Weights of a small transformer language model: 5 heads of 32 (1 for keys and values).
MLP neurons of a small language model. Each row is named by its layer, matrix (gate and up: input weights) and neuron, and shows model dimensions 16-111. Each number is 200 + 30 x the weight over its row's rms, rounded and kept within 0 to 999. A neuron's up and down rows have the sign that makes its largest values positive.
After each neuron's rows, "fires after" lists the tokens most often just before its 100 highest values on Wikipedia text that the model never trained on.

L5.gate375,206,237,152,205,187,198,198,175,215,150,217,178,219,212,215,183,178,265,231,157,201,218,203,235,135,123,232,228,187,271,187,140,208,226,201,196,179,219,200,204,155,193,181,232,156,180,210,180,229,252,169,206,164,199,224,178,265,166,188,193,169,191,190,231,182,182,204,213,191,222,165,277,192,182,219,227,202,151,165,175,237,191,130,163,187,209,221,204,200,180,208,220,213,182,244,185
L5.up375,203,126,221,196,190,245,166,211,227,181,205,209,252,206,155,209,173,245,190,164,226,239,204,171,211,174,192,283,216,202,182,265,183,178,202,210,262,224,259,173,199,200,191,265,186,234,194,190,173,200,223,232,196,229,162,185,190,173,189,185,126,193,258,214,131,157,221,179,195,176,195,210,188,221,178,186,158,178,163,166,181,202,183,180,228,151,203,173,166,173,167,192,203,168,195,186
fires after: " (", "/", " \"", "-", " c", "L"

L4.gate236,176,216,147,180,169,239,238,187,184,142,198,235,214,221,218,246,203,178,173,211,211,159,226,247,230,250,157,223,158,153,208,184,182,170,209,209,226,239,207,237,229,255,221,211,184,202,186,230,183,163,144,164,199,227,153,228,173,132,184,192,214,171,179,223,261,175,205,250,224,190,207,226,220,235,168,230,150,195,180,227,180,230,135,225,182,245,187,136,168,198,248,238,243,216,168,202
L4.up236,156,231,178,201,165,209,203,232,185,189,220,214,191,197,252,171,217,168,228,190,240,212,235,155,152,233,246,229,193,163,182,207,158,158,182,167,219,242,238,183,224,184,169,144,176,210,222,221,205,160,183,166,254,276,215,175,188,211,231,237,190,185,201,265,225,201,213,193,216,226,208,226,257,276,182,258,172,180,148,209,208,180,153,188,223,251,215,178,193,226,204,221,197,220,215,206
fires after: " s", " B", " G", " H", " b", "att"

L15.gate171,222,244,149,212,227,243,230,205,204,175,193,225,249,200,188,224,186,235,207,203,161,206,187,244,174,179,168,149,193,165,247,198,213,218,168,245,203,253,157,186,202,216,267,166,176,105,169,209,163,185,166,210,193,169,197,252,138,173,177,194,167,231,206,242,232,164,243,179,187,175,182,206,249,186,202,240,205,186,241,141,205,242,208,172,204,211,195,175,173,219,186,207,244,225,206,206
L15.up171,225,161,263,174,193,222,178,177,217,155,155,189,184,229,198,233,184,220,239,176,231,177,239,253,206,178,260,231,155,151,230,187,236,173,231,238,189,209,261,188,192,208,188,237,156,229,248,212,193,190,203,192,166,226,133,229,170,202,208,239,155,207,222,164,164,156,192,209,175,184,197,182,198,150,182,164,194,161,206,187,255,192,190,224,192,208,248,150,169,154,228,112,214,178,169,266
fires after: "-", " (", " /", "w", " Pre", ","

L5.gate39,242,203,153,193,239,228,188,190,229,216,215,202,238,236,168,185,212,220,228,147,182,171,239,170,219,128,226,175,204,222,260,192,188,195,206,204,187,207,226,133,175,155,192,241,211,203,217,190,155,209,198,257,193,173,183,175,175,192,234,161,170,201,167,189,232,203,135,164,250,223,229,239,238,168,206,229,229,227,173,218,206,215,207,209,194,133,198,199,210,210,180,186,186,167,233,221
L5.up39,265,198,204,177,216,207,175,185,207,200,199,246,165,189,235,151,215,247,251,162,204,183,223,165,205,225,186,223,231,255,184,135,193,192,228,181,146,154,261,163,210,215,190,170,180,228,187,194,212,183,226,189,197,135,158,224,216,194,207,213,161,220,263,190,195,196,213,144,248,199,195,237,213,233,232,216,213,213,197,186,209,212,236,177,216,208,147,249,215,202,159,226,223,205,222,225
fires after: " W", " c", " h", " C", " w"

L8.gate225,203,224,154,214,188,250,230,166,256,223,239,166,204,187,214,174,173,161,246,199,235,217,187,209,233,202,174,211,199,261,216,186,152,215,187,158,246,244,219,238,273,237,232,197,200,190,173,227,185,184,163,229,162,233,263,201,205,151,170,233,217,195,220,216,251,177,246,203,191,208,243,173,193,186,226,235,208,179,197,146,227,195,186,178,264,199,258,188,216,227,172,221,240,178,218,237
L8.up225,156,164,197,186,157,212,151,173,232,166,186,198,210,206,148,192,217,234,158,160,175,190,211,211,196,242,224,169,210,217,166,242,174,190,230,210,191,215,187,231,276,186,201,220,225,164,202,202,181,178,220,214,263,200,197,147,244,238,196,157,157,204,201,147,208,219,214,208,192,164,174,239,230,180,137,235,212,152,201,210,195,215,178,190,186,248,124,199,156,165,193,183,198,250,212,190
fires after: "C", " the", " A", " a", " The"

L8.gate436,212,208,194,193,175,222,191,195,185,196,237,176,211,217,244,200,227,188,251,181,184,144,229,196,172,169,197,248,275,144,197,171,223,199,214,234,223,228,242,185,156,221,205,195,247,163,225,245,236,205,236,246,163,178,206,206,173,252,199,202,174,179,220,157,195,207,198,196,195,179,177,235,224,248,260,231,174,211,209,184,220,220,222,216,216,196,225,227,235,260,230,156,199,204,249,255
L8.up436,210,157,215,176,240,200,195,172,185,213,191,220,202,218,213,201,209,173,203,166,229,188,269,203,170,172,232,232,221,178,208,142,142,216,179,244,153,182,196,173,190,256,214,189,209,193,225,220,206,194,157,257,167,268,210,181,154,249,169,184,160,183,227,175,223,268,213,164,198,253,217,229,223,191,260,162,148,199,263,153,214,192,232,210,239,180,214,231,199,181,230,162,207,196,198,217
fires after: " the", " of", "-", "ian", "w", " re"

L10.gate442,190,204,220,181,179,174,224,227,260,185,228,165,257,283,211,220,225,230,181,119,264,231,226,169,174,199,166,166,193,226,114,160,180,212,193,189,213,152,187,188,219,193,158,211,244,199,218,225,217,224,144,209,226,203,224,220,182,195,175,189,243,178,234,184,233,177,206,222,219,258,247,180,228,234,198,178,223,209,210,156,213,166,207,166,211,162,193,209,161,249,174,183,145,192,229,230
L10.up442,235,216,191,202,204,186,197,180,196,234,266,199,242,260,193,208,134,191,227,222,140,201,207,218,209,219,187,258,204,206,153,224,272,198,212,237,185,236,244,213,248,227,175,156,174,190,221,201,211,195,215,185,200,193,220,207,224,182,197,145,187,170,219,230,235,250,170,169,157,185,204,200,170,184,197,142,188,263,200,239,228,138,187,167,187,224,259,206,150,191,195,178,207,242,201,217
fires after: " |", "E", "-", " a", "'s"

L5.gate353,198,191,197,203,219,186,224,215,145,180,217,223,232,185,212,185,221,216,172,222,166,198,212,189,200,185,195,213,197,162,177,179,169,191,249,225,223,189,215,245,180,245,237,162,144,171,200,158,174,170,209,203,224,161,229,267,161,217,217,144,206,203,221,185,210,168,200,159,230,229,209,213,252,176,173,149,247,195,212,199,219,217,255,204,169,135,157,225,190,197,197,203,170,211,190,247
L5.up353,201,220,217,254,195,203,235,227,139,199,172,185,215,216,204,188,233,209,169,284,192,205,201,240,211,194,222,217,193,155,158,182,172,151,206,246,236,227,177,253,183,172,192,158,225,178,217,204,255,146,207,216,177,158,200,258,174,219,239,166,211,184,153,165,202,233,186,221,270,235,170,191,267,181,272,207,203,211,134,193,176,204,231,201,186,222,200,205,265,231,213,247,205,251,188,220
fires after: " C", " Christ", " p", " Ar", " ar", " c"

L5.gate175,210,168,192,203,222,195,228,169,164,199,220,206,262,206,195,253,203,193,209,178,189,211,210,199,197,239,178,204,213,185,217,222,205,230,147,239,262,165,246,196,194,208,179,235,179,185,213,229,239,182,200,244,206,123,215,229,177,231,174,196,176,192,195,222,227,275,160,171,227,232,203,238,228,268,220,205,192,197,175,220,157,216,169,142,248,162,202,230,286,168,191,196,168,240,210,216
L5.up175,199,145,163,196,195,115,145,209,216,207,221,231,214,204,209,265,200,198,265,155,157,198,208,240,229,231,217,212,221,208,198,206,203,221,235,130,234,182,227,193,232,198,205,207,203,271,187,205,240,213,184,216,207,179,189,199,214,215,198,210,184,196,186,197,205,240,174,198,267,229,167,207,194,200,227,173,212,149,135,255,197,209,194,212,199,189,207,166,228,183,234,211,208,259,224,238
fires after: "\n", "-", "i-", "a", "==="

L12.gate148,170,193,237,183,165,250,184,219,213,166,258,231,211,228,216,192,212,225,169,165,180,160,206,193,175,226,176,145,201,139,189,209,173,235,208,180,184,189,167,172,199,226,177,176,218,167,174,217,205,222,185,219,186,155,161,229,185,175,183,205,174,221,184,223,230,169,258,212,173,219,159,235,225,180,225,151,178,162,187,213,177,257,177,207,191,196,204,170,189,211,197,151,197,187,188,238
L12.up148,205,272,159,182,136,201,192,158,172,176,235,226,228,245,226,196,173,178,194,212,218,163,216,128,188,206,194,176,201,206,222,227,205,198,173,225,206,245,182,193,254,238,210,242,192,161,184,175,188,236,217,197,200,232,176,166,186,146,271,228,172,204,185,186,267,178,235,182,205,249,209,200,197,214,245,196,196,155,184,226,202,183,174,187,193,205,172,114,195,209,257,207,152,204,201,178
fires after: " S", " F", " B", " s", " W"

L10.gate123,197,262,170,216,190,212,235,191,227,197,170,210,199,188,211,242,230,168,193,158,211,132,196,158,207,227,175,172,170,127,210,187,199,223,225,181,172,208,208,197,177,123,251,193,168,139,160,247,237,192,223,200,174,216,212,221,205,199,251,226,189,215,235,223,247,216,189,228,145,197,175,263,163,183,169,159,222,235,208,170,218,214,153,171,206,172,158,153,174,195,276,204,142,153,192,183
L10.up123,197,207,187,187,185,213,200,189,174,187,172,271,143,229,220,227,182,201,167,212,212,161,145,190,220,201,222,161,204,189,253,200,208,215,242,228,218,208,153,187,172,249,200,176,239,122,229,220,199,201,164,172,194,262,126,176,176,229,199,231,205,230,188,280,139,190,175,198,216,249,219,181,231,199,213,174,192,170,213,187,232,184,208,210,150,199,164,172,226,240,142,211,202,188,224,169
fires after: " H", " h", "H", " s", "h", " W"

L15.gate398,224,240,201,178,178,241,186,204,265,209,221,202,184,167,175,196,162,207,175,232,151,228,185,210,190,236,195,210,224,134,221,205,185,199,196,241,225,222,182,192,186,193,193,194,239,231,242,213,225,237,204,158,219,163,240,247,147,212,219,244,223,219,214,192,228,204,239,131,223,188,163,222,214,190,240,197,166,223,174,198,194,160,189,242,194,157,202,158,216,272,190,212,203,180,242,184
L15.up398,220,149,152,149,165,220,219,214,227,176,197,207,224,224,202,232,211,222,163,197,207,205,207,207,215,151,172,168,202,164,201,180,188,177,244,210,192,228,161,182,177,178,161,253,156,262,161,230,224,174,159,173,193,177,176,166,180,186,199,154,195,237,144,140,175,198,202,222,209,251,186,194,207,198,194,171,222,183,241,237,214,184,249,164,197,180,227,186,150,184,236,158,233,201,261,200
fires after: " |", "-", "\n ", "\n", ":"

L5.gate251,222,230,160,208,184,238,178,190,222,207,183,147,150,252,191,255,169,229,236,193,180,176,223,197,197,183,242,198,201,220,282,227,224,183,194,216,182,209,203,251,251,198,148,247,236,237,117,240,203,169,236,240,231,169,160,205,211,201,242,212,158,175,204,210,244,230,231,223,214,172,177,188,187,216,211,186,227,227,194,249,229,180,246,206,208,178,98,220,199,217,172,227,198,258,199,209
L5.up251,232,193,173,122,199,201,204,200,230,185,172,168,206,240,155,223,176,216,159,137,197,211,278,229,226,190,171,225,193,251,260,208,215,206,257,209,190,256,198,148,186,190,233,185,175,254,187,211,215,155,249,157,203,144,167,184,216,223,229,211,182,203,228,168,179,203,197,241,179,171,214,206,164,178,214,214,212,207,217,197,227,218,195,215,216,206,161,188,242,235,150,138,152,207,186,210
fires after: " W", " M", "els", " w", " acc", " th"

L15.gate4,195,161,188,137,188,171,198,167,194,215,185,165,193,223,237,167,207,210,217,208,183,191,160,210,238,226,222,234,207,172,248,245,172,187,210,233,206,169,190,192,158,256,216,150,258,170,198,169,197,221,229,262,199,218,208,214,189,155,219,182,147,153,228,234,195,194,185,195,184,238,277,220,206,206,257,161,188,198,227,194,192,231,166,206,211,219,178,248,156,179,187,194,170,217,224,223
L15.up4,199,219,183,240,222,234,225,181,212,135,166,183,149,180,216,213,205,232,217,173,200,252,163,157,169,149,249,177,214,144,209,243,176,231,203,237,240,174,232,168,165,172,244,189,223,136,197,163,195,218,208,248,201,214,194,183,206,209,239,176,198,220,192,181,237,172,215,162,151,142,187,235,169,195,152,261,196,232,213,228,217,272,199,193,250,118,160,246,208,230,167,196,239,209,167,214
fires after: "\n"

L5.gate71,222,158,243,214,188,191,216,184,231,189,187,158,205,175,205,188,223,211,178,207,217,147,215,216,229,144,181,198,145,183,205,219,169,190,215,213,188,131,226,200,180,194,137,155,259,152,217,193,174,162,191,217,150,286,214,150,163,264,210,237,164,229,215,125,219,179,213,229,183,188,158,210,205,167,240,199,214,196,225,202,194,232,249,192,194,207,210,173,205,178,214,218,142,212,250,236
L5.up71,161,253,130,233,173,178,155,183,207,216,206,181,244,205,181,221,166,231,253,199,207,172,184,190,163,200,174,183,190,148,205,230,204,172,223,271,195,222,210,217,216,222,198,267,202,202,204,200,202,215,154,159,153,253,184,175,200,182,224,185,177,172,259,184,163,202,238,212,161,216,177,235,189,224,254,209,211,218,196,265,210,197,259,226,221,182,201,174,168,159,212,205,196,224,184,203
fires after: " S", " M", " e", " s", " se", " E"

L2.gate325,184,219,209,183,182,179,210,234,202,159,242,135,206,236,202,170,223,161,225,171,228,242,172,219,156,215,170,215,171,213,199,204,207,170,201,209,191,205,190,197,182,254,224,219,236,222,270,172,203,202,234,235,181,237,203,216,192,255,242,215,264,158,173,237,214,220,180,171,230,164,185,196,210,252,198,236,206,189,222,156,172,156,150,204,191,157,201,179,175,216,236,224,249,206,145,174
L2.up325,244,217,175,255,177,253,181,202,192,226,209,206,235,227,223,248,190,212,211,216,172,223,171,208,172,166,207,196,172,191,154,206,219,237,232,236,178,218,219,209,237,179,226,160,233,167,237,171,233,238,178,175,195,224,206,199,228,172,196,228,188,160,246,191,142,204,194,235,140,238,234,230,141,161,155,198,187,179,197,177,174,191,228,217,207,194,228,234,241,176,170,191,198,148,220,168
fires after: " |", "|", ";", "A"

L6.gate51,217,220,203,164,210,233,165,173,217,149,203,202,182,250,255,157,208,198,248,211,180,168,183,195,155,249,236,214,183,212,187,183,174,220,256,236,214,147,193,208,198,209,218,203,205,166,239,214,172,170,219,202,212,186,225,213,163,198,249,232,227,214,216,209,266,193,188,137,184,203,193,187,218,200,177,260,226,188,169,187,208,147,222,232,248,209,176,144,144,214,220,206,143,170,205,193
L6.up51,247,225,201,170,163,241,185,166,206,191,215,217,232,193,208,158,222,214,222,145,196,186,185,180,197,142,192,253,167,198,253,211,248,144,187,255,226,146,167,225,162,187,268,156,162,206,187,176,193,180,209,196,212,168,192,159,224,160,247,203,178,213,229,237,233,188,216,174,191,159,188,225,176,177,200,243,230,182,181,156,195,205,170,240,232,179,236,157,170,207,208,161,165,184,193,248
fires after: " T", " t", " 2", " 3", "ent", " 6"

L8.gate9,202,200,219,239,173,223,209,231,193,257,230,206,159,210,201,162,214,199,166,162,221,258,269,176,176,182,175,179,171,228,202,214,198,105,219,215,258,176,229,209,190,207,200,124,205,178,242,188,186,191,216,220,200,234,193,193,240,171,185,210,146,201,191,193,198,206,219,201,160,193,234,242,142,238,138,189,186,166,237,239,246,201,199,190,235,211,156,189,164,233,197,150,212,208,178,190
L8.up9,204,196,216,211,182,179,241,156,193,205,229,150,202,206,199,249,204,213,188,206,196,215,178,202,200,222,155,149,171,222,132,156,147,238,186,188,227,196,158,215,188,214,224,205,164,174,228,192,192,217,133,190,235,186,196,227,207,214,193,172,179,217,207,144,197,226,209,240,194,208,184,182,237,216,229,150,134,225,167,196,214,240,202,236,188,236,177,148,211,185,156,265,274,202,172,255
fires after: " C", " Me", " a", " c", " f"

L8.gate396,188,191,197,185,231,267,193,260,187,182,187,159,132,239,209,211,180,221,182,185,173,141,156,150,238,143,223,206,197,192,151,169,194,146,184,171,162,201,211,167,221,236,220,212,211,227,183,213,257,174,195,111,181,204,185,172,177,198,185,204,216,174,184,127,191,207,196,198,216,220,226,194,154,194,246,222,210,182,180,192,208,196,245,222,256,228,191,135,238,252,251,185,202,168,222,180
L8.up396,194,188,213,218,199,234,183,225,214,206,219,200,114,175,190,151,264,225,238,182,168,207,175,216,185,212,237,199,164,238,155,189,180,201,154,212,199,218,190,192,211,232,205,216,201,194,171,193,242,207,175,169,210,206,198,190,236,157,198,197,164,203,164,165,268,240,148,198,210,195,193,227,233,189,127,230,240,160,167,167,190,185,246,233,265,212,152,152,184,218,160,144,220,216,223,215
fires after: " Me", " the", " Gr", " a", " cl"

L6.gate158,232,234,199,222,239,209,174,175,195,190,198,183,184,186,206,234,229,193,243,152,209,214,177,239,199,256,250,220,203,219,240,188,159,248,228,225,185,213,223,212,183,212,214,193,195,177,191,183,191,217,200,204,233,224,208,216,239,165,201,255,196,247,228,201,225,141,204,185,251,189,183,241,222,184,167,138,173,160,198,228,211,150,227,224,260,222,163,192,193,135,229,200,193,238,249,202
L6.up158,185,259,147,186,184,229,221,161,190,219,197,236,176,226,165,193,165,233,230,145,234,211,212,218,216,184,271,211,155,173,235,189,228,181,193,230,218,240,178,214,170,200,271,211,222,204,192,193,210,197,172,194,199,218,185,190,184,213,166,224,196,123,177,182,220,197,189,215,247,232,206,201,202,145,156,204,175,199,206,137,241,178,189,218,227,194,205,191,191,231,162,221,181,190,192,152
fires after: " M", " t", " T", " after", " s"

L15.gate75,198,205,221,175,249,262,198,250,172,243,201,261,178,171,184,168,155,178,194,197,222,216,203,217,204,189,200,176,147,173,209,219,180,200,207,237,234,251,222,130,212,185,212,251,182,207,172,182,223,207,151,201,207,180,220,202,189,211,144,243,182,161,188,202,179,183,151,152,273,178,183,240,253,221,177,181,169,226,239,232,198,239,173,184,257,212,238,204,225,197,206,188,209,226,222,224
L15.up75,200,150,138,199,204,231,246,212,227,224,177,238,221,209,196,162,162,235,227,179,177,198,204,212,238,184,247,182,238,188,256,157,184,206,226,191,182,238,157,135,206,191,195,250,216,225,245,170,148,209,198,209,226,201,184,210,220,190,169,222,184,148,192,177,191,166,206,186,187,192,186,199,211,186,205,206,225,153,189,156,236,135,141,167,224,192,239,170,225,224,218,168,139,190,236,211
fires after: "\n", " w", "w", "-", "W", " W"

L9.gate258,167,181,211,217,226,225,172,226,127,183,248,214,170,183,180,252,218,223,159,162,160,188,176,191,232,195,210,212,153,198,169,202,196,199,282,195,219,208,193,170,162,206,169,206,203,197,178,196,186,208,220,202,199,183,208,186,251,226,247,178,203,195,211,199,178,193,240,234,168,210,212,187,189,205,263,194,216,162,195,178,190,260,233,182,192,283,205,218,132,204,233,184,165,189,163,191
L9.up258,166,145,168,171,212,184,199,221,198,139,256,171,198,207,230,186,174,210,230,187,161,216,195,230,227,187,196,245,196,198,236,173,170,245,184,229,238,232,260,219,181,221,223,197,168,206,217,240,218,199,230,221,237,185,155,193,182,247,229,206,164,195,142,179,189,154,218,187,170,163,215,208,165,199,179,222,205,190,194,285,219,209,160,256,207,161,212,215,209,230,150,162,238,212,166,172
fires after: "\n", "Th"

L6.gate306,186,193,195,243,196,217,247,184,239,175,202,250,202,173,178,148,142,160,242,175,230,182,181,221,241,199,200,208,151,197,194,180,216,206,233,245,248,211,205,176,197,202,220,186,212,180,181,240,177,194,213,241,238,236,216,215,181,245,224,193,192,236,175,219,232,176,250,200,246,178,192,213,203,144,247,206,211,200,204,237,230,222,198,167,259,156,191,187,166,166,223,175,145,208,234,233
L6.up306,225,139,209,214,182,189,210,204,179,152,242,193,233,204,232,173,188,259,168,152,220,160,214,216,231,193,198,207,193,241,188,168,253,209,267,215,187,235,147,217,152,191,187,183,176,222,199,186,187,242,199,198,192,243,206,214,184,154,207,190,209,204,179,177,295,203,197,209,216,135,246,221,173,216,258,231,156,178,204,156,192,235,219,191,203,196,243,194,208,238,189,155,175,222,197,263
fires after: " T", " w", " Fl", " W", " to", " int"

L6.gate419,231,219,178,188,182,223,163,160,249,223,211,189,177,203,211,137,163,187,208,232,234,244,215,240,211,196,191,149,175,192,232,193,185,179,207,148,239,200,188,245,185,259,191,157,254,191,171,139,182,198,237,170,221,151,191,169,211,189,207,200,232,157,238,204,294,233,149,202,233,231,229,186,203,237,197,187,204,241,199,241,192,212,221,183,263,210,225,157,262,202,174,206,246,203,199,221
L6.up419,160,189,200,206,199,192,207,187,206,157,208,147,218,205,176,238,205,198,196,169,198,193,234,190,178,211,175,194,244,193,209,158,171,162,191,212,213,199,237,208,189,211,210,206,213,204,177,240,190,161,197,164,165,188,148,215,192,175,234,218,236,158,248,222,199,204,202,210,180,188,162,241,224,202,196,146,146,192,207,114,199,121,171,197,231,191,178,146,218,249,142,231,208,156,254,227
fires after: " the", " in", " of", "e", " V", " an"

L3.gate265,205,220,245,202,143,215,204,176,247,184,184,168,263,219,185,226,203,181,250,156,188,235,210,173,145,174,218,159,179,135,214,177,236,225,201,207,203,199,214,266,182,211,204,178,246,191,195,138,189,195,186,233,187,172,215,214,199,145,243,168,167,188,207,181,162,193,212,190,198,193,202,288,211,226,200,226,224,187,195,168,179,144,167,220,157,192,186,224,215,219,219,238,238,201,193,227
L3.up265,195,245,205,218,178,266,147,203,269,197,197,218,225,221,195,255,200,199,238,171,232,240,170,215,175,228,217,198,218,216,146,233,209,229,206,170,176,212,215,193,209,233,229,159,235,216,238,214,215,193,291,250,242,159,200,213,161,207,222,205,200,168,158,197,166,205,219,233,227,183,187,216,192,175,196,202,273,207,162,155,190,145,213,203,205,175,172,231,234,190,165,164,207,194,194,151
fires after: " |", "|", ":", " of"

L8.gate41,241,275,184,219,245,199,193,174,204,213,227,199,240,191,210,184,162,262,173,164,199,217,184,187,179,236,143,184,209,224,226,198,187,226,212,209,232,247,217,219,163,259,170,210,236,183,157,219,258,166,158,230,157,244,187,207,198,150,206,238,224,161,170,254,173,197,186,142,214,174,234,189,230,206,218,178,173,163,189,181,165,187,208,219,189,146,209,199,160,205,152,148,187,182,231,240
L8.up41,207,204,247,206,209,178,205,217,189,178,210,241,208,237,212,140,219,239,191,186,141,200,181,174,185,172,173,239,180,190,152,218,223,176,154,219,233,203,209,216,237,152,166,176,184,197,198,214,215,185,212,266,178,194,185,209,207,192,238,169,117,171,187,178,205,184,175,190,160,157,204,234,177,152,226,236,195,202,213,217,142,207,248,219,197,164,207,198,229,195,190,235,194,235,206,176
fires after: " G", " g", "'", "eb", " Pro", "ro"

L6.gate270,260,215,198,204,211,203,190,221,216,173,243,220,211,196,227,243,162,258,192,214,237,192,238,212,225,188,169,167,259,172,203,204,214,167,210,186,202,255,201,225,229,247,128,174,204,135,177,190,230,196,214,176,259,226,211,247,203,190,212,207,140,203,153,248,150,241,198,206,242,212,212,200,183,220,210,160,243,191,189,207,199,200,258,211,163,176,209,157,154,214,219,184,212,215,205,219
L6.up270,203,215,200,163,251,140,166,143,212,216,164,183,208,230,172,130,204,242,210,201,173,240,230,196,211,179,213,254,202,205,206,252,190,159,221,204,214,191,174,174,193,212,202,191,229,209,191,230,255,190,233,215,209,202,226,137,186,219,211,167,233,167,234,261,179,236,169,249,206,165,220,221,159,196,191,215,218,146,221,224,201,180,186,204,205,206,256,181,189,203,208,219,261,165,262,217
fires after: " G", " g", "E", " E", "ro"

L6.gate50,226,159,177,214,161,246,230,140,173,216,228,217,265,206,220,177,185,215,191,230,193,162,172,178,117,173,240,214,255,172,156,231,229,189,213,222,204,246,186,205,154,188,214,222,196,194,194,170,201,164,223,199,206,169,184,215,212,189,180,199,181,123,201,193,254,202,247,160,176,256,180,179,185,241,159,202,180,226,255,264,224,236,220,186,222,224,190,175,174,175,192,203,236,199,194,257
L6.up50,138,175,196,235,174,198,191,145,228,175,177,206,235,237,160,207,164,214,133,205,145,155,191,202,186,176,241,192,218,133,195,244,224,184,236,165,203,239,219,193,204,207,233,172,162,122,215,202,184,205,236,209,243,208,148,235,185,192,190,200,190,214,225,215,218,159,208,196,189,222,122,180,203,235,241,237,228,210,203,122,185,209,247,198,214,200,212,189,213,196,150,252,157,185,217,206
fires after: " in", " the", "In", " In", " May"

L5.gate321,174,185,184,187,244,198,220,186,180,170,174,192,211,192,150,221,243,190,167,238,183,201,173,231,148,190,201,253,161,200,132,132,186,196,205,158,207,173,239,174,145,156,269,203,162,192,227,172,245,230,178,201,231,234,160,181,245,153,187,131,182,206,147,228,181,170,211,223,209,178,204,226,201,170,160,178,173,216,227,191,187,206,190,217,176,204,142,167,223,208,185,176,177,169,184,211
L5.up321,233,171,149,180,198,154,257,168,171,185,180,240,186,225,233,266,227,164,217,172,211,181,180,215,230,228,294,213,197,144,156,181,192,190,240,231,187,212,204,242,155,233,196,192,225,141,215,154,198,215,206,186,222,206,180,247,214,208,203,167,235,214,160,187,215,205,177,243,226,211,193,251,241,144,154,196,215,218,174,211,207,214,201,246,163,207,206,174,234,172,238,177,145,217,135,233
fires after: " Ar", " p", " ar", "ur", " Reg", " reg"

L15.gate285,187,179,192,201,189,215,207,130,174,177,199,245,238,211,154,190,221,210,189,174,234,183,248,209,196,168,219,211,157,229,164,214,183,176,201,168,210,214,153,193,164,245,232,196,263,222,247,195,202,168,139,193,198,170,249,168,257,186,198,173,192,202,176,214,243,179,202,203,213,201,224,182,213,195,206,145,263,163,137,195,210,222,211,198,225,206,155,200,164,225,224,204,172,229,209,152
L15.up285,191,202,172,208,188,228,173,205,138,142,239,231,174,225,236,152,149,197,217,202,102,180,196,223,229,167,199,214,127,178,123,146,219,204,187,235,218,142,214,208,188,204,178,201,181,172,252,205,184,185,181,216,236,231,220,189,261,223,218,211,228,196,217,176,223,182,193,221,221,256,187,232,134,228,164,185,220,243,213,187,173,203,197,155,196,204,224,201,262,187,200,149,231,184,229,179
fires after: " |", "|", " con", " Ad", " v"

L6.gate108,159,187,212,173,214,162,238,173,210,201,185,248,211,232,174,259,187,163,218,145,192,230,232,146,212,223,176,207,182,169,223,194,170,154,176,182,185,192,162,167,196,221,231,175,210,219,251,199,222,184,175,186,204,214,224,231,180,156,194,183,159,154,157,188,179,234,161,141,280,245,216,254,220,178,212,161,171,233,210,214,223,193,159,180,170,197,225,190,231,242,140,173,233,179,213,207
L6.up108,196,169,186,156,170,212,202,136,259,195,151,212,201,195,207,253,256,173,162,164,238,184,244,173,243,129,223,231,237,180,218,223,260,189,203,232,236,173,185,201,183,231,169,163,167,204,185,234,200,217,197,187,202,168,189,193,166,173,160,122,215,159,222,163,180,208,125,173,215,229,176,223,249,154,179,199,175,219,267,214,216,171,221,205,193,193,147,199,211,221,178,180,226,164,168,229
fires after: " ar", " the", " h", " Ar", " H"

L5.gate89,226,226,223,190,211,236,178,238,217,208,248,173,156,229,227,153,211,206,216,210,128,167,225,210,216,243,222,147,223,235,236,225,195,154,233,221,220,199,168,207,221,203,168,257,202,166,138,182,187,158,182,188,178,215,222,196,227,182,152,192,202,157,225,165,201,163,233,194,134,178,218,266,185,164,183,228,221,218,193,180,182,215,219,197,190,178,214,168,196,196,159,245,254,222,264,207
L5.up89,196,208,241,223,155,190,211,173,184,176,242,199,158,190,231,196,178,233,203,217,188,190,166,152,178,232,219,203,219,208,220,250,214,167,233,170,195,198,200,149,195,250,186,229,221,199,222,173,215,204,112,184,268,159,231,206,222,198,249,212,199,214,193,203,247,191,195,208,170,203,187,253,247,199,222,160,204,181,167,245,226,189,188,205,218,172,172,174,226,210,198,210,228,180,220,233
fires after: " Ch", " c", " B", " C", " L", " ph"